MLP neurons of a small language model. Each row is named by its layer, matrix (up: input weights) and neuron, and shows model dimensions 16-111. Each number is 50 + 10 x the weight over its row's rms, rounded and kept within 0 to 99.
After each neuron's rows, "fires in" lists the words (lower case) most often at its 100 highest values on Wikipedia text that the model never trained on.

L3.up264:26 57 45 43 63 56 44 42 46 62 44 50 55 64 45 55 54 47 44 55 50 35 60 52 48 32 42 42 68 46 55 55 51 58 54 71 50 43 60 41 46 41 38 43 55 61 36 58 59 43 48 37 52 55 30 46 34 39 44 39 60 54 47 66 34 27 56 43 46 61 59 44 78 57 52 58 62 50 37 48 58 76 53 46 44 64 43 57 57 51 41 69 56 32 61 51
fires in: "that", "1"

L3.up179:44 57 58 44 47 48 48 48 45 48 59 52 33 46 62 58 61 52 46 60 44 62 49 31 39 50 47 53 61 53 51 47 56 60 50 42 44 54 27 45 46 48 49 45 65 62 50 43 64 54 55 42 67 47 50 67 42 42 50 43 51 39 46 46 49 58 59 48 54 53 67 39 50 50 58 63 57 30 36 24 39 56 30 31 72 61 63 45 54 41 69 58 36 56 68 46
fires in: "an", "is"

L3.up303:59 55 64 59 65 40 71 52 50 59 61 36 39 56 46 47 36 52 37 34 56 51 51 50 60 49 39 47 70 60 44 35 32 56 46 49 53 43 52 59 70 57 55 47 56 37 44 48 47 52 45 35 55 47 55 47 56 68 65 53 48 59 61 48 39 31 60 50 42 55 55 53 42 54 57 46 60 45 62 64 57 58 60 65 48 58 44 58 43 38 42 47 23 59 70 40
fires in: "years", "century", "months", "days"

L5.up205:49 53 29 55 55 47 46 42 55 59 53 50 27 55 50 57 52 44 65 47 31 48 78 60 57 36 51 73 42 32 40 52 51 60 40 43 35 57 61 57 57 44 53 49 54 58 51 52 48 59 58 44 37 38 50 38 53 61 47 45 32 62 66 46 53 61 75 40 58 43 66 52 61 42 50 52 47 48 42 57 69 51 39 63 23 43 54 66 43 62 30 55 44 41 52 40
fires in: "to", "did", "would", "has", "should", "had"

L3.up363:55 61 62 58 37 45 56 51 43 36 68 44 58 56 37 70 46 63 51 69 49 69 41 39 58 50 52 44 51 55 44 43 54 48 44 41 58 66 67 43 55 47 54 49 43 51 39 26 65 50 51 34 52 47 51 33 44 54 55 49 56 54 60 64 43 60 52 59 40 46 50 44 34 42 51 48 62 54 60 48 48 58 67 61 50 53 52 62 43 36 42 80 52 41 71 57
fires in: "years", "days", "months", "half", "life", "war"

L2.up537:56 38 50 42 55 54 66 51 55 54 58 60 54 60 50 56 59 47 52 34 42 37 50 58 37 42 61 38 55 36 57 47 54 48 55 52 40 60 53 37 62 54 45 25 51 29 53 54 37 58 41 44 49 51 36 58 59 58 69 69 59 61 63 50 50 28 52 42 56 44 55 38 47 53 45 50 39 56 47 42 49 55 74 57 52 59 46 35 73 53 50 41 58 36 46 29
fires in: "that", "which", "trading", "time"

L3.up457:45 49 54 54 45 42 41 61 48 39 42 34 41 37 52 55 53 68 38 59 42 50 49 52 48 57 40 65 34 46 54 51 62 55 80 47 39 57 48 66 54 58 61 61 49 58 63 45 61 56 46 51 67 35 68 55 42 31 58 48 45 38 51 50 26 61 37 66 46 50 47 64 60 49 70 54 58 47 43 46 47 45 44 58 48 56 61 34 61 50 43 47 68 50 40 52
fires in: "later", "then", "called", "first", "either", "part"

L4.up161:44 51 44 61 44 48 60 38 65 47 42 39 64 68 66 65 48 37 57 57 40 47 60 55 53 36 72 46 54 46 49 45 51 49 57 34 58 64 49 52 50 62 38 34 60 39 47 35 35 51 42 37 61 60 45 72 77 44 37 60 53 67 48 36 56 51 42 50 56 51 47 57 42 54 30 59 35 60 58 42 32 61 51 57 45 43 38 51 54 48 68 41 54 64 46 46
fires in: "that", "year", "same", "there", "15"

L7.up160:38 55 42 51 66 52 29 53 55 58 54 61 57 49 45 49 44 53 42 45 42 48 45 50 49 49 52 49 58 54 41 45 55 31 48 62 42 60 50 55 57 34 35 44 41 35 72 49 48 51 52 40 49 61 59 41 57 51 51 43 52 50 55 17 43 38 58 70 66 39 50 45 53 56 42 38 59 53 51 67 50 61 53 62 45 56 51 59 75 46 53 53 43 35 28 65
fires in: "it", "that", "which", "this", "time", "what"

L3.up317:18 40 62 45 50 64 58 63 69 36 31 60 61 50 62 63 49 63 33 47 44 58 50 60 36 47 64 49 56 37 45 52 45 60 37 50 49 46 42 49 53 37 42 50 42 56 49 45 57 53 37 31 47 44 38 55 47 34 50 64 47 57 30 61 53 48 54 43 62 50 43 58 64 35 60 55 55 33 39 42 70 47 41 42 61 42 40 62 55 68 48 54 30 44 59 39
fires in: "married", "preceded", "name", "election", "birth", "sheikh"

L4.up427:60 60 40 56 60 65 40 35 51 45 36 50 50 58 73 61 35 50 59 63 51 48 58 42 40 62 54 48 53 43 67 55 45 55 40 45 53 39 72 60 52 50 71 50 48 50 59 51 46 58 66 62 49 48 41 58 38 53 57 62 38 49 42 51 39 55 66 47 58 41 41 42 51 42 30 33 40 56 48 28 41 44 50 61 51 37 54 45 39 47 47 42 51 50 62 63
fires in: "of", "also", "used", "by", "such", "written"

L2.up351:55 45 58 38 51 40 59 54 55 57 52 41 58 42 49 64 33 40 61 42 45 66 48 61 40 46 42 58 44 54 37 57 46 52 57 61 51 53 40 68 43 41 45 38 72 53 38 33 46 46 48 34 57 61 50 60 49 43 45 48 60 34 61 42 42 48 54 46 58 37 52 45 57 53 65 54 56 36 45 45 48 54 59 48 48 57 72 36 72 48 35 66 44 49 35 43
fires in: "when", "after", "before", "if"

L5.up307:42 45 57 63 46 48 35 56 51 67 45 43 52 84 34 44 70 47 51 47 52 29 51 67 46 40 53 48 57 48 58 51 54 48 60 70 43 33 54 64 48 38 63 48 37 46 43 50 42 62 59 42 52 62 67 45 45 53 45 31 47 41 46 61 50 57 61 56 25 61 54 38 49 52 49 37 54 57 51 49 38 22 62 40 54 54 64 63 54 50 48 48 40 47 46 45
fires in: "have", "history", "has", "fsw", "with"

L10.up280:45 40 44 50 69 65 40 44 58 43 38 44 47 48 54 31 52 59 42 66 60 34 41 33 65 24 53 62 53 43 58 53 41 56 43 40 46 66 35 49 61 25 58 38 37 57 42 45 60 42 45 37 51 49 57 50 47 68 42 44 58 47 37 43 46 59 54 47 51 46 47 57 38 55 43 40 57 61 50 50 53 55 50 63 62 37 61 75 48 56 51 61 56 46 40 40
fires in: "an", "citizenship", "initial", "alone"

L2.up440:57 44 45 56 23 60 49 72 55 50 44 52 51 57 71 50 68 48 36 54 69 43 48 30 40 51 52 37 37 52 38 51 54 49 48 48 47 41 42 70 42 45 39 45 52 36 54 37 52 78 60 54 49 39 43 45 47 46 54 56 59 40 51 40 55 55 25 60 53 35 34 54 35 65 51 43 59 39 61 45 52 56 53 57 41 61 69 49 42 61 50 57 53 34 66 52
fires in: "as", "name", "part"

L12.up71:38 47 44 44 47 68 64 52 56 62 55 42 50 50 53 43 60 48 73 38 38 52 42 36 58 26 48 50 57 62 35 30 45 61 49 41 61 61 43 46 39 45 48 40 56 50 40 46 52 47 53 44 50 31 47 45 60 70 56 64 29 55 53 42 55 44 52 51 52 64 42 44 45 43 66 48 56 33 27 45 58 60 60 54 56 56 56 60 36 62 47 58 61 41 43 44
fires in: "an"

L5.up62:47 51 62 61 60 55 56 61 50 43 33 35 53 53 44 63 51 63 57 47 38 55 25 38 47 56 67 42 40 45 56 68 36 46 42 49 68 71 52 55 42 57 53 50 59 47 57 68 43 52 49 36 60 66 43 46 46 39 49 67 51 62 57 42 33 42 49 67 58 48 67 51 50 42 55 44 26 43 55 43 68 28 60 49 39 61 48 38 49 38 51 43 52 56 45 54
fires in: "of", "in", "season", "on"

L4.up433:79 54 71 40 52 30 61 46 62 51 52 40 50 57 38 50 39 52 48 65 28 36 52 46 44 61 51 55 42 42 35 43 42 55 53 63 70 54 36 72 51 57 48 40 61 37 45 47 50 68 51 38 57 69 43 56 45 38 49 50 70 51 59 47 52 53 48 44 34 38 45 52 48 44 55 57 55 40 61 51 49 44 60 68 56 57 57 44 44 57 62 60 27 63 45 38
fires in: "when", "after", "where", "before", "while"

L3.up289:45 60 35 47 36 33 59 37 58 58 48 47 49 67 40 48 54 50 44 43 59 39 59 43 36 46 63 46 62 29 50 57 55 40 57 29 43 50 51 65 54 48 57 54 54 35 59 39 39 60 53 32 67 40 48 55 48 53 56 53 51 43 42 61 59 50 61 41 42 54 72 30 54 41 68 50 50 44 40 46 51 41 67 52 57 56 41 54 68 43 28 70 46 58 35 46
fires in: "has", "also", "have", "hold", "under"

L8.up180:44 46 54 40 47 39 59 63 27 63 52 53 56 62 60 35 57 72 66 42 49 31 39 59 45 66 65 49 42 52 51 44 55 54 48 48 39 59 37 54 48 50 50 29 56 40 59 59 25 49 42 42 55 43 40 54 46 53 50 49 55 30 37 51 70 43 67 57 69 41 65 45 50 49 51 50 51 44 44 72 47 37 29 52 69 48 41 54 30 36 44 44 50 58 41 67
fires in: "its", "their", "s", "whose", "original"

L7.up102:62 36 58 70 54 46 36 54 50 49 49 53 51 53 68 37 38 42 41 51 62 36 57 59 48 49 51 39 45 52 45 36 60 74 46 27 56 33 53 38 47 46 36 55 42 46 45 47 47 50 63 33 42 48 50 41 37 55 48 46 31 51 52 46 43 49 37 51 54 35 66 59 43 46 54 58 64 51 37 63 50 43 39 48 60 30 50 62 36 48 74 41 53 49 30 43
fires in: "an", "man", "more", "one"

L5.up94:41 54 54 62 39 74 58 52 58 37 57 57 49 38 65 65 59 41 27 35 46 50 47 58 38 51 56 52 44 65 42 49 63 45 54 39 39 53 63 52 53 56 38 49 57 63 64 61 41 46 51 51 58 47 67 59 39 40 50 51 57 51 59 49 51 32 57 61 66 52 31 41 53 33 39 49 32 43 55 58 48 46 47 37 45 50 49 49 57 38 71 38 45 35 27 53
fires in: "as", "jurisdiction", "of", "satellite"

L3.up98:44 42 39 53 45 35 50 46 46 39 39 68 44 27 44 50 63 42 49 36 61 44 39 49 52 57 66 30 51 36 36 48 49 54 51 51 50 44 35 46 71 86 34 67 47 41 43 64 55 58 42 29 54 40 47 49 39 59 70 39 44 62 53 48 54 51 34 62 40 36 41 49 48 44 48 36 47 46 48 46 54 42 51 57 69 55 33 62 69 57 57 41 67 48 48 57
fires in: "by", "in", "on", "at", "over"

L8.up256:41 40 32 44 51 35 33 33 52 47 45 43 63 46 24 58 54 59 46 37 45 48 60 51 47 59 60 53 60 57 46 45 61 71 62 47 50 46 57 54 54 33 52 39 42 32 44 36 55 56 53 48 39 30 59 61 49 51 42 29 32 48 60 51 66 30 57 31 43 53 61 52 58 48 37 46 63 48 64 51 47 57 45 55 56 64 56 40 46 47 57 52 50 35 57 56
fires in: "has", "have", "had"

L7.up456:64 51 41 54 48 63 41 53 50 49 63 40 72 50 58 62 46 57 63 65 51 47 39 38 36 36 49 64 70 68 31 45 46 46 67 41 36 57 56 53 48 45 63 44 34 47 37 71 45 37 41 43 51 54 41 62 57 62 35 51 68 47 59 37 43 49 45 34 51 41 72 48 55 54 46 52 58 63 49 49 55 29 49 58 37 45 74 52 49 52 63 57 50 49 51 45
fires in: "he", "she", "hearing", "we", "i", "heard"

L3.up73:40 47 55 50 35 50 68 61 39 33 40 45 38 48 67 35 49 76 50 65 37 50 59 37 51 34 54 52 42 66 48 60 48 53 55 64 38 41 48 66 57 47 60 48 34 58 51 48 39 67 33 43 46 38 53 62 43 50 48 47 58 46 57 65 42 52 65 45 42 61 53 34 39 34 48 55 63 46 44 51 53 49 39 35 47 56 31 55 28 41 26 44 56 61 61 38
fires in: "at", "suz"

L2.up297:40 54 43 55 72 39 58 58 58 66 54 52 47 48 38 51 51 38 53 61 56 41 60 42 39 51 63 54 55 42 46 67 55 74 58 69 54 47 64 51 53 51 50 29 45 36 56 46 47 40 33 44 68 47 54 54 39 58 44 55 39 31 69 50 68 49 60 40 44 57 55 50 68 52 58 31 50 68 51 46 56 29 55 58 28 47 59 50 36 39 41 56 42 51 46 40
fires in: "has", "have", "he", "had"

L5.up450:30 43 43 55 52 40 53 58 50 58 50 40 57 45 74 44 51 46 40 24 58 67 59 37 34 52 50 54 53 58 48 58 33 35 49 55 59 23 46 57 61 40 48 52 49 29 40 50 49 45 48 53 50 34 47 51 66 64 56 42 46 53 52 38 45 49 79 45 50 46 45 44 48 43 56 21 38 45 47 33 35 50 64 52 59 48 59 46 65 40 60 33 65 58 40 53
fires in: "in", "of", "a", "by", "to", "and"

L4.up317:49 46 55 59 76 56 45 44 54 58 47 55 41 47 45 41 30 39 39 37 33 40 64 37 36 59 67 51 60 43 53 39 57 52 39 63 62 51 27 55 52 50 48 56 45 39 54 49 57 40 60 35 55 57 41 39 39 61 49 51 36 49 49 43 62 48 60 52 49 45 51 50 40 44 67 34 37 43 63 37 46 40 54 49 58 59 55 42 71 45 49 62 56 54 55 45
fires in: "which", "has", "where", "it", "between", "the"

L3.up162:50 45 55 34 37 60 34 61 60 61 50 48 36 47 68 36 40 61 18 29 57 53 56 64 53 50 46 60 50 49 70 46 56 46 27 55 41 40 68 56 50 41 57 62 60 62 57 54 50 55 58 56 43 41 37 34 29 36 55 63 37 44 48 43 49 52 61 36 46 44 49 42 40 46 69 40 55 46 45 57 49 33 58 54 45 46 56 44 60 56 50 55 32 49 47 55
fires in: "is", "are", "was", "been"

L10.up188:63 58 62 56 61 48 53 60 53 28 47 58 62 51 64 40 54 45 54 36 41 37 78 40 40 62 39 44 69 42 39 48 36 44 47 40 45 46 58 50 48 36 55 46 57 47 45 67 44 38 64 50 49 51 48 59 67 44 61 36 62 27 44 42 52 44 46 52 56 45 57 39 37 45 45 65 47 65 38 45 47 59 43 50 79 46 40 73 49 41 57 64 44 51 47 70
fires in: "her", "his"

L2.up89:44 50 59 67 42 42 66 49 68 44 46 39 37 42 41 59 49 51 42 36 50 36 58 53 63 46 38 36 52 59 57 46 50 34 31 38 45 66 46 61 54 50 40 40 57 55 56 50 67 35 62 47 50 60 56 55 47 46 64 55 46 44 58 51 53 37 56 63 55 37 57 62 36 51 59 46 51 44 74 48 49 41 61 44 43 28 47 42 38 39 39 52 71 50 68 59
fires in: "1", "prime"

L5.up536:60 49 57 26 53 48 54 51 62 47 40 54 41 69 45 49 52 39 60 60 48 40 49 51 42 60 57 53 66 47 29 49 46 47 52 36 43 48 49 65 58 31 50 57 32 32 40 54 56 66 43 78 47 55 35 66 35 47 44 53 47 51 50 67 48 34 54 45 48 53 50 63 51 53 55 48 48 58 55 53 54 58 50 44 47 56 57 43 55 53 58 73 48 53 43 54
fires in: "after", "on", "when", "they"

L8.up379:53 39 72 29 56 48 48 55 60 67 52 53 59 64 42 51 50 39 59 50 56 52 35 48 37 39 54 47 68 68 28 30 39 68 51 33 42 46 50 55 54 27 52 50 43 48 48 69 41 49 53 49 57 53 39 60 51 56 43 48 51 54 56 59 40 30 57 42 54 42 62 53 29 47 45 46 44 49 59 45 60 65 61 51 60 59 74 43 47 48 30 75 50 31 51 43
fires in: "the", "or", "and", "an", "to"

L4.up396:39 55 53 45 47 63 56 62 56 38 58 70 48 36 52 38 35 61 40 67 54 57 32 50 53 74 49 56 54 40 58 68 53 51 45 60 53 51 47 42 48 53 37 48 55 34 47 55 48 43 55 59 44 61 52 49 44 37 50 67 45 48 25 53 46 51 51 51 59 40 36 64 55 40 53 46 56 62 65 25 55 36 57 52 47 50 43 36 78 36 52 48 37 35 47 37
fires in: "of"

L4.up637:60 64 69 68 71 54 53 52 55 53 55 47 35 66 54 60 63 45 45 39 62 47 38 36 66 54 50 61 43 52 33 54 45 57 49 32 52 41 49 48 47 49 43 58 46 34 48 60 53 45 60 70 36 49 67 40 51 45 63 43 62 53 43 36 44 52 41 45 50 45 43 41 33 43 45 37 56 45 55 55 39 42 53 44 41 61 58 43 46 59 61 57 40 47 55 58
fires in: "and", "or", "than", "like", "such"

L2.up449:80 51 59 64 32 50 45 38 48 46 62 36 62 43 56 47 44 52 66 59 25 65 55 28 39 41 53 59 63 79 48 43 35 60 53 44 39 67 54 63 58 62 49 29 30 49 50 44 44 51 54 65 63 45 63 56 45 52 44 62 52 57 70 46 48 50 56 40 43 36 48 51 62 44 45 55 49 62 53 36 42 58 50 62 48 36 61 52 40 47 55 58 55 34 49 57
fires in: "he", "hearing", "they", "heard"

L2.up154:44 42 66 72 78 35 66 52 64 46 53 46 45 60 52 55 50 52 48 45 47 45 56 62 75 42 48 65 73 48 42 54 43 36 55 49 42 48 50 38 54 61 32 46 41 53 63 60 49 33 54 41 45 41 43 44 39 39 43 49 36 50 53 64 41 38 64 53 35 58 44 63 60 49 44 66 32 35 41 50 46 37 62 52 66 47 48 41 44 50 50 39 64 48 50 60
fires in: "1", "2", "0"

L4.up308:43 46 60 46 52 33 46 45 43 38 54 47 56 48 43 61 65 46 33 51 59 27 38 57 51 53 49 41 57 69 64 37 54 37 63 43 53 23 66 59 53 52 41 50 44 40 55 65 48 40 51 52 50 51 52 44 71 68 60 39 54 38 38 39 66 50 62 56 62 62 51 48 43 48 49 34 56 46 50 56 38 56 61 43 57 62 46 65 54 46 53 47 48 58 34 45
fires in: "to", "by", "california", "liberal"

L5.up528:40 54 44 40 27 55 56 50 48 52 54 47 53 45 58 42 57 49 60 40 53 31 42 46 53 53 58 42 51 49 28 39 51 53 55 40 56 34 34 39 66 40 71 59 67 62 43 66 54 42 27 40 55 49 55 49 57 42 61 74 60 54 66 54 48 47 64 60 55 62 66 52 46 53 61 44 60 52 58 43 60 34 53 49 50 67 56 50 61 53 39 52 41 33 67 58
fires in: "and", "or"

L3.up390:45 54 64 39 40 60 56 49 46 38 38 60 49 52 50 56 59 50 36 51 61 45 57 49 25 52 53 46 53 57 70 58 41 53 35 50 58 53 50 46 44 62 37 64 67 55 52 37 54 45 35 44 74 59 48 68 38 39 68 60 62 47 53 53 37 59 60 41 39 37 41 41 50 50 62 35 54 65 60 45 62 48 65 38 57 59 53 44 65 32 56 45 31 48 34 36
fires in: "as"

L3.up250:48 44 40 65 34 41 56 53 51 65 39 31 61 61 50 45 51 47 61 56 58 45 37 37 47 51 72 57 61 42 30 55 54 46 59 56 67 34 72 56 53 36 64 51 37 42 47 38 43 47 53 35 61 51 57 59 44 51 51 50 48 54 64 52 65 53 66 56 57 52 46 56 47 49 60 26 40 48 39 41 59 46 60 45 47 40 58 40 57 58 39 44 36 35 44 48
fires in: "have", "has", "had"

L2.up274:47 44 59 64 40 48 70 63 56 34 55 57 70 48 47 51 46 60 60 42 47 33 56 38 37 41 53 38 51 53 48 40 37 58 62 46 33 47 70 46 62 61 58 43 58 63 40 63 52 52 57 38 41 31 43 62 46 47 62 31 49 60 42 47 51 42 26 32 41 43 62 55 51 57 49 48 43 50 48 60 41 66 35 50 56 42 44 51 54 49 52 60 57 50 56 41
fires in: "her", "your", "my", "jet"

L5.up492:38 48 70 52 43 46 55 50 52 53 44 42 47 53 37 50 47 58 54 41 60 44 56 52 28 42 38 50 45 44 53 47 56 38 49 50 24 43 61 44 55 59 41 36 44 45 58 43 43 45 42 28 64 56 49 51 78 39 75 64 50 46 50 37 53 47 52 60 62 37 37 66 63 66 43 66 30 70 31 54 77 48 55 58 46 45 59 46 55 36 67 54 55 34 42 38
fires in: "that", "under", "where", "between", "since"

L2.up224:63 48 58 54 49 43 41 54 24 56 49 44 63 51 42 60 67 49 52 47 54 64 52 42 54 47 39 46 49 43 59 44 40 45 49 38 39 44 78 62 52 56 48 40 41 33 42 47 41 48 64 56 51 45 45 50 58 55 46 45 61 43 50 46 41 40 73 71 72 48 48 63 39 53 51 50 46 49 61 50 61 64 36 59 44 33 37 61 45 65 62 50 33 33 59 53
fires in: "city", "us", "house", "state", "united"

L8.up498:53 61 42 39 52 54 57 53 55 56 33 55 53 73 34 48 61 55 38 47 49 56 62 57 52 41 44 70 59 40 55 38 65 47 41 41 37 70 54 52 64 74 50 65 51 63 45 46 54 51 43 55 31 44 44 44 43 47 73 43 30 54 67 37 42 49 50 40 33 48 65 54 49 56 51 50 54 51 49 46 62 54 46 54 34 45 48 62 42 34 52 33 41 56 47 40
fires in: "would", "may", "not", "to", "might"

L12.up342:54 51 73 59 42 41 37 45 46 36 51 65 44 45 63 50 48 47 53 37 53 39 56 50 58 42 65 43 57 68 34 45 59 60 62 33 30 57 66 51 67 46 55 53 52 61 51 55 54 59 32 55 45 41 33 51 54 48 42 62 42 49 51 43 66 42 45 52 55 43 76 34 45 46 48 45 45 60 47 60 33 49 50 65 43 32 36 41 36 45 71 48 50 59 38 44
fires in: "his", "s", "her", "who", "their", "your"

L8.up617:58 50 31 55 57 43 57 33 43 43 40 53 30 43 47 53 36 45 50 70 57 41 59 48 57 58 46 50 32 54 41 35 53 53 48 43 39 35 49 42 52 40 47 41 60 42 45 61 46 57 44 54 59 42 57 55 38 42 40 50 41 58 53 46 31 50 44 61 63 40 56 43 58 54 53 59 35 52 40 37 52 38 50 46 46 43 49 54 51 42 72 58 58 63 54 55
fires in: "an"

L2.up585:47 61 60 36 42 24 56 55 47 32 56 57 30 55 33 41 35 63 48 52 35 38 54 13 46 38 41 56 45 80 43 51 54 55 39 52 55 44 52 39 51 51 46 48 36 53 46 49 54 64 45 47 42 36 53 63 43 65 56 47 54 49 57 52 45 47 54 48 57 43 50 43 45 57 55 69 51 39 35 42 47 70 44 47 60 70 48 74 44 42 48 50 53 54 56 64
fires in: "left", "north", "at", "south", "southeastern"

L5.up201:68 48 44 43 29 50 48 47 54 53 62 41 47 51 63 31 62 37 36 35 63 63 51 34 48 49 55 43 43 57 33 59 47 59 52 33 33 42 49 43 65 61 52 57 46 46 33 56 45 27 41 42 52 49 50 55 53 44 51 60 58 55 50 39 55 62 56 42 42 57 62 42 45 48 64 46 58 60 43 60 61 67 35 55 49 59 50 46 51 57 49 41 50 55 30 50
fires in: "but", "and"

L2.up418:41 46 66 41 51 51 46 46 42 36 47 61 62 46 54 45 35 49 44 52 49 51 48 57 60 35 63 51 66 41 37 39 55 68 66 56 53 60 36 44 52 38 80 47 57 54 55 33 40 52 46 56 55 59 45 54 39 44 35 52 30 47 43 72 57 39 39 34 56 35 31 63 56 44 59 46 61 49 45 48 42 56 52 59 64 56 41 47 50 39 51 70 48 56 45 56
fires in: "released", "died", "married"

L10.up535:44 45 59 53 74 69 40 60 42 63 39 40 53 52 65 55 44 55 56 50 56 41 44 43 51 53 55 54 48 51 46 60 47 34 22 44 62 50 64 55 58 43 48 40 35 49 52 63 67 56 38 39 60 46 44 67 59 37 49 22 53 50 45 61 56 56 56 76 51 34 53 37 44 57 46 50 45 37 44 41 41 62 45 53 58 45 55 43 45 45 57 52 52 26 39 36
fires in: "an"

L2.up569:59 44 58 56 57 57 44 44 54 51 53 59 42 46 62 44 28 44 30 34 72 49 47 54 39 50 34 57 68 54 64 57 46 46 56 41 37 23 39 43 53 60 46 59 36 47 46 63 71 63 64 52 55 62 44 42 37 49 65 61 42 56 60 51 59 65 57 45 45 46 63 55 46 46 46 49 57 39 49 65 70 32 46 56 47 27 46 33 39 53 46 37 42 48 43 60
fires in: "are", "were", "was", "living"

L8.up447:68 45 64 44 52 56 59 61 62 49 61 40 27 37 49 42 40 64 49 29 52 48 52 58 50 44 34 58 57 29 48 59 71 52 52 30 27 44 45 26 48 57 49 63 58 48 59 33 42 44 47 35 41 42 50 48 69 40 50 51 51 68 51 44 51 50 55 42 42 62 51 62 55 59 56 43 67 58 59 65 37 36 58 68 62 61 47 58 47 53 53 47 47 66 38 39
fires in: "and", "but", "as", "then", "other", "or"

L4.up44:62 24 52 41 59 59 43 45 49 53 53 48 30 49 53 61 40 43 61 42 30 46 51 44 29 42 41 47 37 66 45 52 39 43 43 51 64 38 52 40 57 60 67 60 52 57 46 67 47 47 39 47 63 50 55 52 49 62 65 45 68 47 65 34 49 64 66 44 50 65 67 44 65 36 68 59 57 38 38 50 53 49 43 35 64 44 49 32 52 38 29 58 42 45 43 54
fires in: "found", "and", "living", "involved", "born", "pts"

L8.up275:49 44 50 48 56 55 70 47 65 58 34 36 36 48 40 61 45 61 48 51 51 54 56 51 43 38 43 59 51 57 54 53 57 52 60 42 59 51 68 63 56 42 53 49 57 54 48 41 52 45 51 39 60 44 47 37 46 52 57 46 50 33 48 56 53 43 48 42 49 41 56 27 71 37 65 34 45 39 26 31 41 67 53 43 46 54 26 59 56 61 44 53 43 39 40 46
fires in: "an"

L2.up350:34 63 62 49 49 49 54 69 55 59 39 60 46 32 52 62 61 62 51 56 53 53 46 49 39 52 46 55 52 47 63 47 62 44 51 49 48 45 55 41 60 61 27 54 59 37 74 37 33 48 59 51 64 56 42 36 50 17 56 35 50 56 52 67 48 59 66 45 43 53 49 54 56 39 60 48 56 58 54 38 60 56 39 55 48 39 35 45 44 39 35 47 52 44 44 50
fires in: "president", "minister", "secretary", "commander", "director", "professor"

L7.up373:51 41 53 49 49 37 63 61 71 34 51 59 51 56 33 54 55 39 53 41 36 66 35 57 54 46 49 62 58 36 55 52 59 60 37 26 39 44 56 32 46 31 61 62 65 43 60 51 46 40 43 36 46 61 55 35 44 29 41 52 57 42 46 45 44 30 70 55 42 57 59 45 53 74 65 37 44 53 55 53 55 37 51 57 51 51 67 54 57 57 55 59 32 43 53 53
fires in: "more", "as", "most", "after", "until"

L2.up422:49 63 37 48 64 44 46 32 57 56 64 58 67 60 51 53 55 47 56 39 53 50 69 35 47 54 56 60 41 46 56 56 64 48 51 53 55 44 37 50 37 47 61 26 54 37 37 61 36 45 59 41 56 43 53 39 69 48 53 60 43 45 52 36 42 36 72 56 42 34 45 45 60 61 41 61 60 61 38 44 68 63 57 60 61 45 51 48 82 32 40 54 67 49 61 48
fires in: "that"